Weights of a small GPT-style language model, trained from scratch on English Wikipedia: a variant of Muon for these matrices, 734M tokens.
MLP neurons of a small language model. Each row is named by its layer, matrix (gate and up: input weights) and neuron, and shows model dimensions 32-159. Each number is 500 + 40 x the weight over its row's rms, rounded and kept within 0 to 999. Numbers have three digits each. A neuron's up and down rows have the sign that makes its largest values positive.
Before each neuron's rows, "fires on" lists the tokens most often at its 100 highest values on Wikipedia text that the model never trained on.

fires on: " first", " is", ")\n\n", "\n\n", " |\n\n", " =\n\n"
L6.gate356:489491541489467468542458541542454492511458491515470513553525549529475478546498492524485502500542449539501501535512522480525449492487488478591578502476566498573485468545478498547462506491444511467504557590482523453436510562527426492485462529564524497485422460517542525580496485476488449549579491537418491508481505487532488474540449417510581492603512486435554559481501490465537516524464
L6.up356:511535535533529544504448500411472561597510438543553491515543522476488489514441477520497545512466482482473511434394500423497485434501477481472553446524517445542482474518589471539512494512503542522545545522490478537450498483467452456457483506512452521500533447482444470472478554498441550569540426463533485504519476453580483515509548471493469494516490502479454551472496437490540567481542

fires on: ":", "′", "°"
L10.gate203:535523504510574475455559509484472501501501531464533466477519555565487554450503452551482574440518570524443513490487499498479532604523486578475494495534515462453508512416487540477543493556544416476515591463509516540493491561549529549496586495555425536483496569503446462556532563496460427487488481502548537479512448461511482486524466559450500524515469546447456533519529460475423486516484
L10.up203:403569467577461440583449565480541540536523491458452535440515499531442544453464512524462528513525506500517541535507568507495498466555490478544491534519491500495498492403496533518499589394524505532477523530491526543507459493544530523564480471429482507473494545521467453513516484512538476520564475473487486494447487463509545553518447553525490521559469444514397516559477496563506478488478

fires on: " both", " either", " of", "ly", "Women", " Both"
L3.gate646:471467555416460538564510476544487563484523544525538554485478513500431524485522487569430585578469503516432493496470497450459524534563431515531427460487442432508466496523532544512489504492483480590477576514504478457550525489553512456519482611543554516452534488489517514434511461627495500538482494528469567516467457545536520511437467521493519438531548445475511541523470491501473500529479
L3.up646:430523457528467459519556536519534486547484521476522473537538512429481557494496444538548486541500501481548558555471482407536386467496477503438490481574443550553522563551451577479571483470451458450495513437473525467487509457526533438505512452520511541513494523531471486419469449525482575499573477410479483563467536500559505458544521581539511462463500472475431532515561478515491510474408

fires on: " of"
L3.gate486:529504520514395463490531458451486464520571492504474479489460443511445553548502539466470472466512473525532488531533521410539520490531433406582502489443547449500500462550439532554457446549453451479592552533536525459426472503490479539536417522476553447440472468508607549519465480479438508534504501516474499578527454489510471530487536514448488510556474522479488513545497462526503482463478
L3.up486:535546497496446452463408482480563522415488500424510415548453444546540494512532586517513440539446496525445493517586581462454468489505437452491540454483470485521465521534472480469513500489494546470522477486445508519460501468487528531499476463471482524466453446409522470500479453526402500536550455491556489520413544514487502458505496516551524415506502485587498520512529442560500517488487

fires on: " R", " m", " ", " v", " tr", "B"
L10.gate415:538556549489579497575491490482583421526553531550482542479489425503556430495517469486468488528500453455507509517576574481454490408461476535463521554479512458482447474514456549482505512535539432452524461489585513524542600515478519505544522473408506518516436503552495505509522567545501505511455472530476478504478480466510486464570467531535531442536498488499461446500496550537461532492516
L10.up415:490473456498497504410495490529499500550559417582507520487507504530603537496512474476467496488500456464539501444453456474439509435483474584478514573530492399501425459469497524545501443508556508500529536483472481490472488565544446540513462633498565529525510496434533459475548489475480497478546524485533486530536541470510480531488492543561529445502476435575511511466476582515514484576537

fires on: ".", ":"
L6.gate504:526535459469540522475562533469511552445578546509465498457513510456514591554488548531544474447625477464520505514523438556550460547514412574525502494500523452462501466469484498518546513550501488481498529481511487481479419547486444557547425456558486544445538459437536495588589537598512485482442477495471450472500481527511488540530517499493489497466514556516486526485448531536542478505515
L6.up504:425501517499504514538445524463518512506553535543511497436525410483499479522472525485460416479430453535495542457502523556505441514498476481521488523522502506541488473477511458496436520499479548442447535508515538475495493510554477508540562382539532549458571421517540475602528538554556445511463486554464534489506542494541492530449510532471581522517476485456471533522489513559524436511581

fires on: " it", " which", " It", ")", "It"
L6.gate658:488564483578472462499515461556583494530511491436497538519544544497504489490470598542471426525468513466499486565515512520587539507524497529521444528543451523490529592548512544488470497497481502512474516575470554505462517522551494495518533545486408468471431523541561499466555466414540498489515551493465540567514555487490487457477525572450511476523452521526618497529537541436480448531497
L6.up658:468571510461424529442483441487457449519553455494584554489512590551547478492555541493486448524467424405456505537538460492542563524555483456519447468554487486453438546536487566518503504491484471434538548541533531438576465538525489524542512557491453434530550479452537493415503506456509467450501486565501517526517473497475487488526504516506439491523503560451539593525531510433519409554560

fires on: ","
L10.gate273:467549525470535519498481539453536469577494484525473530522437522504434468500531455467535520507588491515527509490519547495504515565431512552532522550507484495512450492489436506593498495491517484546488498491513525559534582476475490445541523462489509446437555447516501513516544474588499514542538525508541573483448431457582457540525493445571511457491458515472532560479506535483456452467518
L10.up273:484478447436490481431536477495474451541451490529530556477507495501443503487551470472489475433517475508514539488496517553505459476544469494500534496593563522466425502489530455532534529512461514465505513577563546502508491486490475512505493509507522459485469598512592465557515516522490550453500521501526490416506469505506483453449428502517473550566440492525513485560471500460518447487492

fires on: " of", " and", ","
L7.gate146:457524470554483515481477497484455499457509427418508555564507422529521504440579470488569484539501513542499496516541403486509549493520434513515481456560485451488478483461472443539483443525553552511527510503532485470470565561494447507471527441475570549489451506513556463523511518562466476471457560478510473565493513445561471539514514464399508422473543544415487496522505521475514478534481
L7.up146:464509503490377486525507427469527517487564542497530488549465400517474523501591542471496493540478463473478543460551524470559514514472479417519443478555508486473500550463483436512526476535515481479539591509479485491471525470519407477504370494538531507455486461515546538469465512554507583504470562516565527478504500534456477508435477548494507431455515529450550496505442419479509521533517

fires on: " of"
L6.gate691:507521469550390498508563433477518541513511506500488446469514413584468500464538491480489432554590420564503539435469506486556511495531394430531470499540514490508507479538437478517553543482524485494548493498510479452366463497490480499511480452433474471481536485499487448518467480512433572439480544546573452546520529519492484486495526433595470491533524483421498543451456466480540505578524
L6.up691:494555467527477472457499502467567465417561549533524510497503465501432500552518482439405504535426479489530551469488509472477467475562523468481479520567567477536434456546465563567502531492460504485537539489522524492481447523554578504494477401455527500452496450461503459487466453540474635465549528407508463506460547525549513561480521534548545480533537544467530482560501415490449456474507

fires on: "===", "\n\n", "=", ")\n\n", "==", " |\n\n"
L2.gate43:505527469423579480487520525435491525482485531474442578567499458478537561518494488560469489432549582487551534459507510503553493491451532508511457479533508443476457476493495526550495488449456426525491516514401479424446439488570510434430530493497520535459483471569471498535543508551510520487510476488520492524554444434451526440513462514471551513455426557488512586515431512515546478479499
L2.up43:494535540463437509450467483442405494501500482488464494502452521498520537446398476579480454495477483501499525450484551482493431490485523536445512460470430421508416463443569496502554465439526535538512512455504487509460464443577511515441517521531497466440508464508473498552480462517551504481528482543479467537502549565514548561501557500476497530485490449529554502518587513534534502453549

fires on: ",", " of", " by", "ist", " met"
L10.gate342:541504462523543583493498439448536513557517514539448541421539410454520515554423483566468534520440552552479521455481482471474425471456453558474535471552507467529532455547450526532523456529459442562503470540532496554488512472385560541478517520421505456512505481460469489523506392476404517412521530483492531576499474475495539507495504482420439484538476401476444475463454507539477498508491
L10.up342:549527498481412572376475478547529440474451529505500464535559501475454480532485542518476403543539587502483531440477532538510528444537516532477513480537467454586465561491461455463568424584584482468553477466472560499522543499439574506549471563481449497500549470484489491486507428468516514426560502495530467553418476524451485459491477484476507489494490484449493512484503512541493501475537

fires on: " |", ";", "|", " ", "–"
L10.gate461:500466476560488546449504529447461504543532508591538482456533535520565475466445508496528509487492548507494448483484490472534497392510474471495489501467482485504515501490504478519507502567511503485517603475511532535388475489509518526471506502484523488440496447546495524515483505500506427461469519445443489486528511531574550507500520583513486561570465524539429404505561451545511555451509
L10.up461:500470471468496501457513544507492552454534491498509521507547502541519495464583514500535507468477530552466509528537478530477374487509553452474521529543504579528498492535505474487552513501482466508514478456538523504482479453465498483447482570536590553443460550552501496539513443440440513475436407471472477493487489489518434476513534518443439499557500514480545516424504453512514487464497

fires on: "\n\n", ".\n\n", " |\n\n", "\n", "."
L6.gate364:479481483512451495467504542476503462555590437478417466479548546481479558525460509414519495449537484508441560492497511555506568524453485498517565515522539474482506422562564474419493507537500499422462523516512451529468512530460513528452503509489515521551475488540459524487446512506541531508510523516447476446503533618593439482551494414532519529533589585519484517496470479561522473459469
L6.up364:572492506512503497474440534492516478513507462559551531444509464580498525491490433504419442472515523583488482504442573514468404548456495500487459459561502539511441531461578479519522495439521565586462557578476563446532426505555404461500460509524499619479502510528514494452476495512513506530507496518491462471520492482497507487574454444537454499508487507461444491538469483522436484513522

fires on: " States", ":", ".", " seen", " air"
L7.gate100:529516493472533513558557503495556504513552517551481472510448457497455528513500526464472455504474558527535515494522529503529541568402520550530520547493483499491485486490522518468425467498512490523518497551476556449401497526508525511500473494462459475501508455447468456479499495533484477413493482431494438484501396490510511487568483549487570476459528497548442504495433533480588493588470
L7.up100:524549504423465545510420469489506482529507544562515420531551494511529466512433470533521482455515515531439547526468476545456524529439563508450513506478478494530498528523538479497475526474534479542468482520441480452500529513502502457558430513527495497492489511520509464583493483473520503562528500571492570480499488556486615522532513516567527554468579508514491502463465514480461507532553

fires on: "y", "ist", "al", "able", "ron", "ed"
L2.gate305:430538525496468460506501500479503539516492511488467513494463504420522493462466570551418502544475504524546492538489494431439450486490484469447529398557474452558446470450491558556593458460423525531454544498536429546433557519485515511493477578559544534456553445515441489511476481483527446535485425435480500446548535482441453512477494455484528387551563482562492538472496491537465592505493
L2.up305:474525488488488454511481531524438427497502469457510538438515569466534491469516545482493557587512479511451501478518499480546540466504502578503445554491513479447499432523489480451519480544434500504520500522497448560483478508502371423465426578501435462513457542448538522390523528421450501576480487487533510438604471401481525461410458431388542495513496411541434589524530519549531552443530

fires on: ")", " |", " to", ",", " was", "0"
L6.gate401:524520537542501549586482462524566505553493525480522503456508454495461488408453547489482439487458531441532443497483497534512528516530503543537485555519499453565503570467515529498521504458546554495482513580524512540552444493589528476480559551518542523498569479516511546501508523464503557523500468476475434493450511502489544463435481519514521442488608510449448478507468509503619518500565
L6.up401:509557494407500528555538441511493442530479439479540545523545587580555472428483507496552549397503478468482608453515507464518427535505439460513542542530454510530570485533493491498508509546508448518537486500539507537518472505478514424486500511536470526499501499555539550434527566450509524512518490476533535486528515431534454555486543477566447460508541518534517474487510525504540472432449

fires on: "′", "\n\n", " ft", "el", "ile", "."
L2.gate34:547492504575570491506514503419427472523487511519503502463521552533457622488537529441515556510517442481503463484491485460541516525491512478542511480600444498523492522585499522503481528457512466529578543479462497559465504455494470494521442444565540499495453436527492491518487474523459502481523488486568453473448513370543507498529491512490476513523529448493461525515426489464479525514572
L2.up34:498483504450531530505503550528514589509550560514449526490513532502487462505520547495531460483465457521557552468506487477496476473474446505552461434516520486594488477549496567540508539475540534499449575505544460488612501489461491443534545505573441506446482500522499534480498521560474475518454492536474600493567520594465512541473525523456540527485473496528461445499451509559495496529516

fires on: ".", ":", " in", " ", " –", " office"
L10.gate248:453499418478463538477529515466509452453537494495543528478504520498499520568430481460472534529510419542541483559435475518575532524538443458511477562498453526491555472542511527510521474545506425457443525480527591534470435585470442438516571453555485531429475542483518447509534531476453460459507578424448480462527492514535526478557542420443510466518512480501512638464511542506540536513426
L10.up248:427542494461465550522552603472515449514500452516485512502491458511501528548521506578483511446460451465572506401417472514434480469473481507445532513435492509511535467456554504465504429535487537510449484403515590542453508589505578479534456493502536519452455452474490460502496508445517497450488525538507540564559491497490466498437554484415517561516498510509510447496544529492484495487531

fires on: " the", " (", " of", " and", ",", " as"
L7.gate196:516575505492516475495498455545509478534460472528492541562533494513460590578478445545550498565456458511509466507520420512528514555511497573472541549548449495533380529540479484553470520540526427560475494508565434454533506556496516480494493514435501478526549506549495509643490500474474538492546464518481533489521514462496530531525483477478510490487577476420489501453476503512486453527559
L7.up196:550535557514518491465473453488454486515422452564512499538481577506487473558494527549458520501524469476528545473447509483506543481575543549524504528473526555544442563523452489447471605502477492470546506519482438459504558530484555462447489513499465440508503474474461498425577414477496538500497491555499523456504570521417556584436484534494562543449513455511494494484591464506466511505503

fires on: " |", " as", " Japanese", " a", "'s"
L10.gate571:524512531463515636515420492489474476421456490541503447547545485532516523561508515497500496537536496580475442479556568525524515498492509527474473514469545494518398556504474537506517528555479465540527430461436504453419533519490467535516474496579464454504531490505533569530470448404515523548542518500501559555544425456440505477480574510501536478428413489498484446486511450539482559526495
L10.up571:512524493550469498482453503499510538544472550471401525482488412585517505514531514537488419440467541469446474474479469522442547515485532555472506464491511436488496567526539522461481509547476408491483486536529466519467438418415534563530434479559514389459481424573460525510476528504491463503508513568482486531485477451588533455492490528467515510477561451495542439466509495534535540487461

fires on: " that", " which", " not"
L4.gate426:465538507480487523476470549508469405464472524480493552610452549532424478523555483511467486580529542437549486568542551486516509512472521568494543422543520494469502527453420541494575532519436556482452498523532546506528550535547525470511570534486483491553442465461526465568448432482569509420483533483496509435455563506514405566514428450495498512449428542508589519516568470510496524489511
L4.up426:529498474485476561439506512490517504485440511465498456541506480490481466474507527469522481507451534523528466580526398560497559534513502485562478454558554462451507508483464489577537529423427500443433528508470537534495485501500552505484461500490443457438468473534489539489552482445555494478538559593470516483461516517531511480563516541505423499516563531546548520486495456467506448492515

fires on: " K", " B", " L", " W", " P", " C"
L10.gate314:441512448490545475469446565498450461454454475534482465432505510478492530478536538497441533510645476511435445571488403473516525544442499464470495512519479495530514467501466538478513496528520449607506480524512546517498438492521483459433564547495507565516466603503540528511536475515554455518538455468471519480554464409446583527596497513531484517496488514435470466460567551440520466532476
L10.up314:529426520498495541435482495531500430513483449482527535450435526519519489489503438496525474496484477521475531518506528528478602562505513526513546509504418486533515462554485589515448485509461509578492471507493496498508502525396432486514502523602450563491489554486590580501477523477588456523479472511520460510520480481441581473449403569476537482540563453482479443452525566526423541529551

fires on: ".", ".\n", ")."
L7.gate628:532436471556523507450482505506480517468474534543482469474498493435510534537508507500487400550528423513527443471518520474498526517564464554538446487418486472470453453492505510491499409552482542522568473465453485458511485443576491473496582505540573461407516446437543455505503566520504543409459497482457436449525477536523527520524452491610489514568427462478561444569494541506525483483499
L7.up628:400542496512495484575473423502457489504459560592482510484554465446492488545487494471446531467523508567499452485509549465583536489480502560482509438518449500457505500564495442532570486506538515446554535437543556529539587475495511500499518516551486555484600526562567503575514573428484451500483535503474429450511498477474510498500472454475530527471487519435489513512563518575459504512443

fires on: ".", "-"
L6.gate49:476588486424547557538494488547524481511522447558517438456522465494431550511515473492494514441409502535519478449447552532575506412538467485559547512517471538474438492553494494452500494444426469488491487476513476500462539481426476496477475453479538483419529491505490487526507502453567512429525494493480512542494544442541546503462505544474493490459470543506516483387493489440516501593423
L6.up49:487533560420556491448533510506483523455450546457522515552556518540456546497473440479428503491433502504464516540481575508523449487485544456471478503489508488461370474474458500576469458518531482452480576469504514475546480423498526569475458598519525453450552513475564525549541529482452506494580544462446522479519440455503523517496498488475520535503582461501447483472493481448563459487531

fires on: " of", " in", " ", " won", " the"
L7.gate52:484459550504469524525454557416467465497455449501451457499489522509537463516478506549510500479456452544524430538481498528512467452510446545545516469550500539436521553551552509521549482515481554517506499488506564524500536548447521517509452462501515508466472462518429505429463512443575484497526513513513504523432517558523459487528529528513499402444476577496511471555518511467495481536533
L7.up52:473415437457444490588429508556475511513514440559544515481483462490443486525496499488517410533467557468490480498484600548465471477541514511459501481495535473412588492452562493508527466512508468427556525537461474524505484505555580491473531491451469464444520507543563456495483554490516449440535479440446475464571521521514580544521450571515498465517445512546556466556525506536518473483512

fires on: " |", "1", "2", ":"
L10.gate509:437588422493518531432532541465520504510481519461475507447491473499431543524547502520482456471476549500462482500460432503420468562588554500506453516532500482500482498466491459576563440463507487433476494573518486521550550445508504586522417456529539569441478559530468503446458497496496526513520515465476459468453473551563471506478437519481509558459455561455543508522504507451454532462483
L10.up509:524533502512539468494490500488527524483577459496456475475503500506536478505501498445432506499529484512517507465482508500432437431526506548503457483558457532515437560517506538483488495449436492493457432456416461417540519503471527550550481546541528579531477528478543461458542476505550431497483427470509518473511492505520527482531419522475477490523489486465543509448507545580545519449511

fires on: ".", ":", "-", " |"
L10.gate697:468629457488634499505475503543404473474513526497509500498462555469477512539542553446463482533447519497505531479512524433531576464571490466529579454506497473526497409533526502544510485500474559556506487460538501551471453497479456509522495552553526461421499448542431525540505473471462513533451527491463443504458498489472542502583514542514428480475469465443480490456445501518487495513485
L10.up697:460467576487518522482468483522533514483492511481515457551525503507452490510483507456472539559493534485444514508547598461573572555482548528484537524546425578528514455465439534518475521456468523486540534468497511448524428496494482537504550552552508534473509457476469544525467574453572495472429550543503443537498436483506536532546550589485526478494499489467511467566556514483494454460449

fires on: " and", " or", " ", "ut"
L10.gate90:525586571493467532549522453451490453491523533495537556518495457487568501484563492472493567529460524473499560489493519491514518528483498457533569457514515524550539567498532498505445486530603472529471449524499430503530502513451541517567532491562429487508452535487525446514501457526472513471459499487459450565558481511533474573491523514507446456530460502428550474462449513579558462541464
L10.up90:492554425428460440548504522456498466469519467489554472485399468446543531519538529540497452524506506517494447505501446456485462508543506505493386528561517592541509517520472526473428490464550462500543486515495530459507502526523459524509513474490593519486496523471524542519491559503501525540453550403534484416527524455494455435487529493454404528498428437541435520478467543505499492532548

fires on: " in", " of"
L6.gate130:555444545437504467506512471521520480513465471528530517502522521479503545496510461507594548462592482555562503510449500457509521516527484529431514493426550488506563581539498481483460522507516527501353547517569500473458549478538501438461466485523509490354502453508508514506468513520568489423455456456565449471502453495538604452442454530512537530605485484482505479437535493521491490479413
L6.up130:477500451561516516469479476515467504507522507496513493501530530473379514457511456513508489460462499502513557524513450414504484543480466553408551490460456442519541538456461468478514508479426556525520491538482500457490475408500462470509558442473556488471506539504525406423520550557484481467470484495464541504450495518540490565484482531524579571557434481449434524494530472506497485517451

fires on: " $", " on", "\n\n", " |\n\n", "====", "-and"
L2.gate507:497473480437503494501547440476552443521495488504485451517564488552492491514540465501557511487518560481437525497494488491530452493470526440442532430506545502464474469530491538513484436513481424543481521536466531507484466504538522512516536547484488595512544497583491451512524443558536513493507468512498466423536464504485536415490533531516489530519553529507500584559465568483507470508456
L2.up507:483516529525531475497487449481468457526557498476543478582505464495520502509505511513517517501402520563485521460500573454562491436420615537461533500511506481497441552531509497462512459502593481500466583518449551496465441489495477580456523502544480546563521514561492491492484478533553529520569464541430511405527460531532537434542584527579473445546527488479499510506510493524496506501482

fires on: ".", " age", " of", " number", " every"
L6.gate247:516490492498533476440504508534509502504498532521495514451449507535523602469538483536545524526492521467522471480481506495495434503506508543421525528537520590472524540528550484528579523548497491488490520560499445527491502529496483507452493457521489498544552463482541470451562512521514503457464477487450529459474547537588405462500581496531530539532502501439562554456476547566577476541529
L6.up247:446493481490510424477445533545458471487480419450451548430483543503461524468511465516558469497483512508487506531526516496506491517457454483485468514479532506424578477479471576445453499540523496441470472460439515478498443519478520534491569454514545528476481452494525488455541623494471469453462474482478508596555508599500488532476544391497500564552490476489541575452530499508564421478546

fires on: " of", " well", " part"
L4.gate318:427496515447441449521500470431537462491544457419469516449496449566468491466474555475519537534470570490523521565490493451490434501535472457480560449496528503469552443554410527512459497502550482399465510478482502470430479513440483524561450469423506525525494473514507461502440481514437543492573519527498533548472535508456481486541475473478583455513560515573519527454508466474504465498487
L4.up318:462395480578437500496481495485508457514544485479524473461455481477489480531549479524516538499453491471494549428510558545436494459455472475487481491515469457496443472481423476492558523475447532538528434493477505519477404539519525455471531441470531500544483559457491497496454464543526525538502397547565527502577475528498461554483495525455499437528458526486488462461464429467493478510472

fires on: " |\n\n", "0", " |", "\n\n", ".\n\n"
L7.gate119:541595446509441485476515494506558473549503633558482545461507447519539529500534566457498513567451509476553462443511530449554517493537447553519561549491489442500513489487519563472497490436480472512537533556488504542530486488451444485504512533506573482508556482532518484538485544525495489523475485485423512459441501496485491463550448420437481467450549463443431517554433480542512552473547
L7.up119:528519487593577503507496520530528479534463475492493557505431539612525466476478522521518506551510539494547531552476496489621535585479517547519567486487518493475533434466485550471478480440511518458446481562481496550521519455483500536506518530458518476509496513537473461539507554499499485453474463517473478528425542415536569540504582430527486575543527499539516511483495510513480456497554

fires on: " Sh", " Th", "Th", "sh", "'", "th"
L6.gate58:505551410490507459514611532546538411464477561530482562513496497460560531457546488464488418485531496616460561475561593537443529499498532456476543523507482520454527523517503546483460465442419512521540490520530492501587492525494510526490550492499501527516516580477473498526575523486504483512515480464470565595486493551493461492498507474501512522479542500531498508513493524478518590511458
L6.up58:500510619520550440539546458469572579496575539508474556505553474505486537513440522529506511524505481437551476522516454479416516480463479516460457501428531525546533444487501520478479486486508510477490566481513520491510462536498498452520532564552518474486482489501520462502585399550516570538513518560520517568499584519462476514566500512515511543476621514519424527474499535538501474559512

fires on: "–", " –", " is", "-", " -", ":"
L2.gate158:502550463534496487502419510448462538463483481595537511456450513504455461488533502495506550470511461495486558408475538500543516467504498504549538488491460486549497422484416497516506531460483475556483527592490531539526430547524548577471472509544452542485520440424487522524449459543438420561416507465516527520476560433448408495510509458503525528585499514450452433495480497520517508512484
L2.up158:359534430582394471515492469472456533491542416473520561486507448498485473487540472502504477497513427573469523465435554448586564480564536489423477486529511508550521499494502467560491428565488493476479502423488523543506485477471495517485574524559402533487502434457485475538463495441441522530526504539508513528492440492510481490475528489455525553492500498469522477544591496510522485491538

fires on: " the", " was", " and"
L10.gate545:470478472571459479511458479388510435467504477458496458523522482437535433506441503483533435545492511512558504502517541466465476469460507525519496485473511501532523485539549452506490467447533476463418543580394539531559472543434551581534551417494501512522539476573552498558434458443443536513519479520489495510444467523519539502422479486519527457605417479492531560508483413530538473473468
L10.up545:477488409504491482570489490514453483509515455503485453496459503479507487504494531565478460490476510401436494464423527418488472483535570574471441494469490459569495446523558510518519469499534413522498491540429528529526581527510482487511491486478522473588484487503483518451555518583510546573505449431498419380528578594569521504591487467513493456475448535525492494499532509523471482470466

fires on: "|", " to", " |", "eated", ":"
L10.gate212:507528524492517522503535519439500455490524560455525509499461524563490510479432482507455552482444521493429364428532510482509437481411557557503493459564511501451568462475452548465489495459554489537491499513578490422389526495442441449517458462531567467456466560504491436445487533532486480492479517456521506536527505515529476509451488460472427540555489574561496527472483446487535531442453
L10.up212:491512517454452462467507535584488454459458508555458555484536455472510495560470489532501472512483509555469481536513547499503454540527464497410572504496487539518464537577526507532493527485495508485454477475483525462471470459492463471555506611499603517442536490480520498558505485526444531384454388458458533472520500486530481505524461521556488544548607470459530485498483523511499493419526

fires on: "==\n", ".", " ==\n", ":", " ==\n\n", "==\n\n"
L6.gate63:531483487451563582476539447480463455486436506562475526505438545541515592519566508467427454477480555545518569490455540443477515503475448505424495499461536484462478507567541535468504466466479455497436431552473473532436497540458473449504472559475537495478612447420495499534531550499518583542521510517439521493558437500451546478476541481526518452485500482456444446501388566492487481509495
L6.up63:495489517511480514574553549523464566477407564575430512469544477466466563484466540515539481489403507493489494465447524482524457537452539523516528558509549495440407553495543463509502559433489540478449481525548519478488490573466497547585450546498507505457488563617504510544433483505482490499473510511472437471487491415465573464519610587465483519446488429524523469539516500459451536520547

fires on: ",", " that", " and", " which", " It", " it"
L10.gate670:471632499535523542490510486432499446491490462436496515525504453447438557469524484487546446505555473438495509457602537530578563549466539510502480539541481561493502535534490463605529528505544473495574456517488536561567512483532451465560533502524548521426518462541505478516552570508494528514477557494486462487541497474565462457490471505536499432538448525461531535501447510476460482522494
L10.up670:481591445477463521540564519428453443531488479468538472468501495502484485474550482446495546477550509408541496563458469491514502454439473544494500531498512564479461525511516509498475506513576570448482517530593522543478521517442533447471478500482518384490596505523569521497507494481472500516486580500451515527564464438560466454534497435489539531549521490459509542539452463501561493508558

fires on: " W", " ", " Sh", " C"
L10.gate75:530465512528508426401574513557523480486439445557478503458474569508372509534564533482475554425566503526466439538481525475531504501549494485469537535482521465504565576499539481517519486522539421503485495467525501469463471430560464525554462532456431524509417468463489525519536473493504431525513503530447486480427441459498506472517455489507558480540455418511484480513475484534440525489466
L10.up75:524445512458438547454430567558460445537488511573551553550464453457520491495538520572474481467499503497488469493508534506507482469490425526484447475484501481483497590546496532461447552477486563536479509549448391447488469539410474507523512465424530522567482524512526516558461514432564487602491491480563539438539456444525499556498506561513521487525532506514532444523506522549479514479524

fires on: " a", " his", " F", "'s", " —", " D"
L10.gate223:434447474493490489563459559553482456461484481471428442512480444458551569482504479545495461423461515471420462593543440455487481528528511585452509531465456464473483514484492487512541483575491503531547467473473553539506467521548480443490480530545483425478555515478507498537572518502516576538562519506532499481426439482531479509503481520476574565461464567461496402485563472526509571565520
L10.up223:500492491505478488513531520552497488536480501542502485549464484476478519501504509540425472431468553563451585536545499497555525535530448506468456427404414501469502501444465516469478526606418518448494553455481546430491478509493492542414524499529408434521539500520374520514448477507528537534509495531576444514466544516587516496545421510439474529580486525566513481460529533539523495530515

fires on: " which", " of", " whom", " for"
L3.gate415:518515528473517539478514402518475496468604566510462380550447526502493477490588490496547529533540579443472464528445515486498513497464461502467493561572514511510465492511464522506528489474425514511550500489535514355504521516500491495496508522507516436516534526480452501463579471551539552486518577522513540499413480529558509445520478463451452528510502504487526465444510486494499504464563
L3.up415:527609470539473558474528508453507431487476470479441496518466550502545524481490447463489520524448476483510499489459467565499455570562504475504484516565485524463569468431422558579546458490467513499468449460508567450536453439383492541565454458497474463508462492477504490467475503466517507572581502573408542468440509495549454461479530451571527497486506484435501547560512456526498477473537

fires on: " of", "rap", " and"
L7.gate466:515518540499503424561539553510490485539551522541529517574565501469467508500509510465488515604449481519523534431543519578509533494528461477516441500529508526497459551566515508489514485464476533440526532557491508482482504493483430481523501464503478506474489406482542529543547467499510520576532558515561502520461543485501490526574534492470459462537462572430466524564547522491536553516516
L7.up466:535523438532521490503589510433509530469576537536492527519497540505512458497511561486549483525481522456475538410539523550469552547551476496426536470479513507561425541541456497535500509451494523498472516521545495421445557483478522513502554453480525541462518470498532518473473472502540562483510508516453438504477513520428448531418549507536500494532458564476462497525510499551528519507492

fires on: " |", ")", "á", ":", "k", "Y"
L7.gate16:450570508519511542478571480431509502494488395494495543518467453527521515481492479538469462476468477518476514496510466465404483513498456561489526544468487529603587518528478520526556565516450530486450481507506502494581547441496541539498474474473479493492470500514435472536403546530503503545501574475467453515582501458489476492568526538485510498455475499441504494526518519574509494523460
L7.up16:416489517497543524533437529460476452513421480438469522566499541465498528479515486472476532554489456496495506548540500495466473416511466473494473518511496484490457501456501540527520421579425521482497509543441492486487531527548491547535456487459476538469489508488496481514552453532460457473540550450512492513489547502495470481486438526444504463540540441489546467544489579522529454476467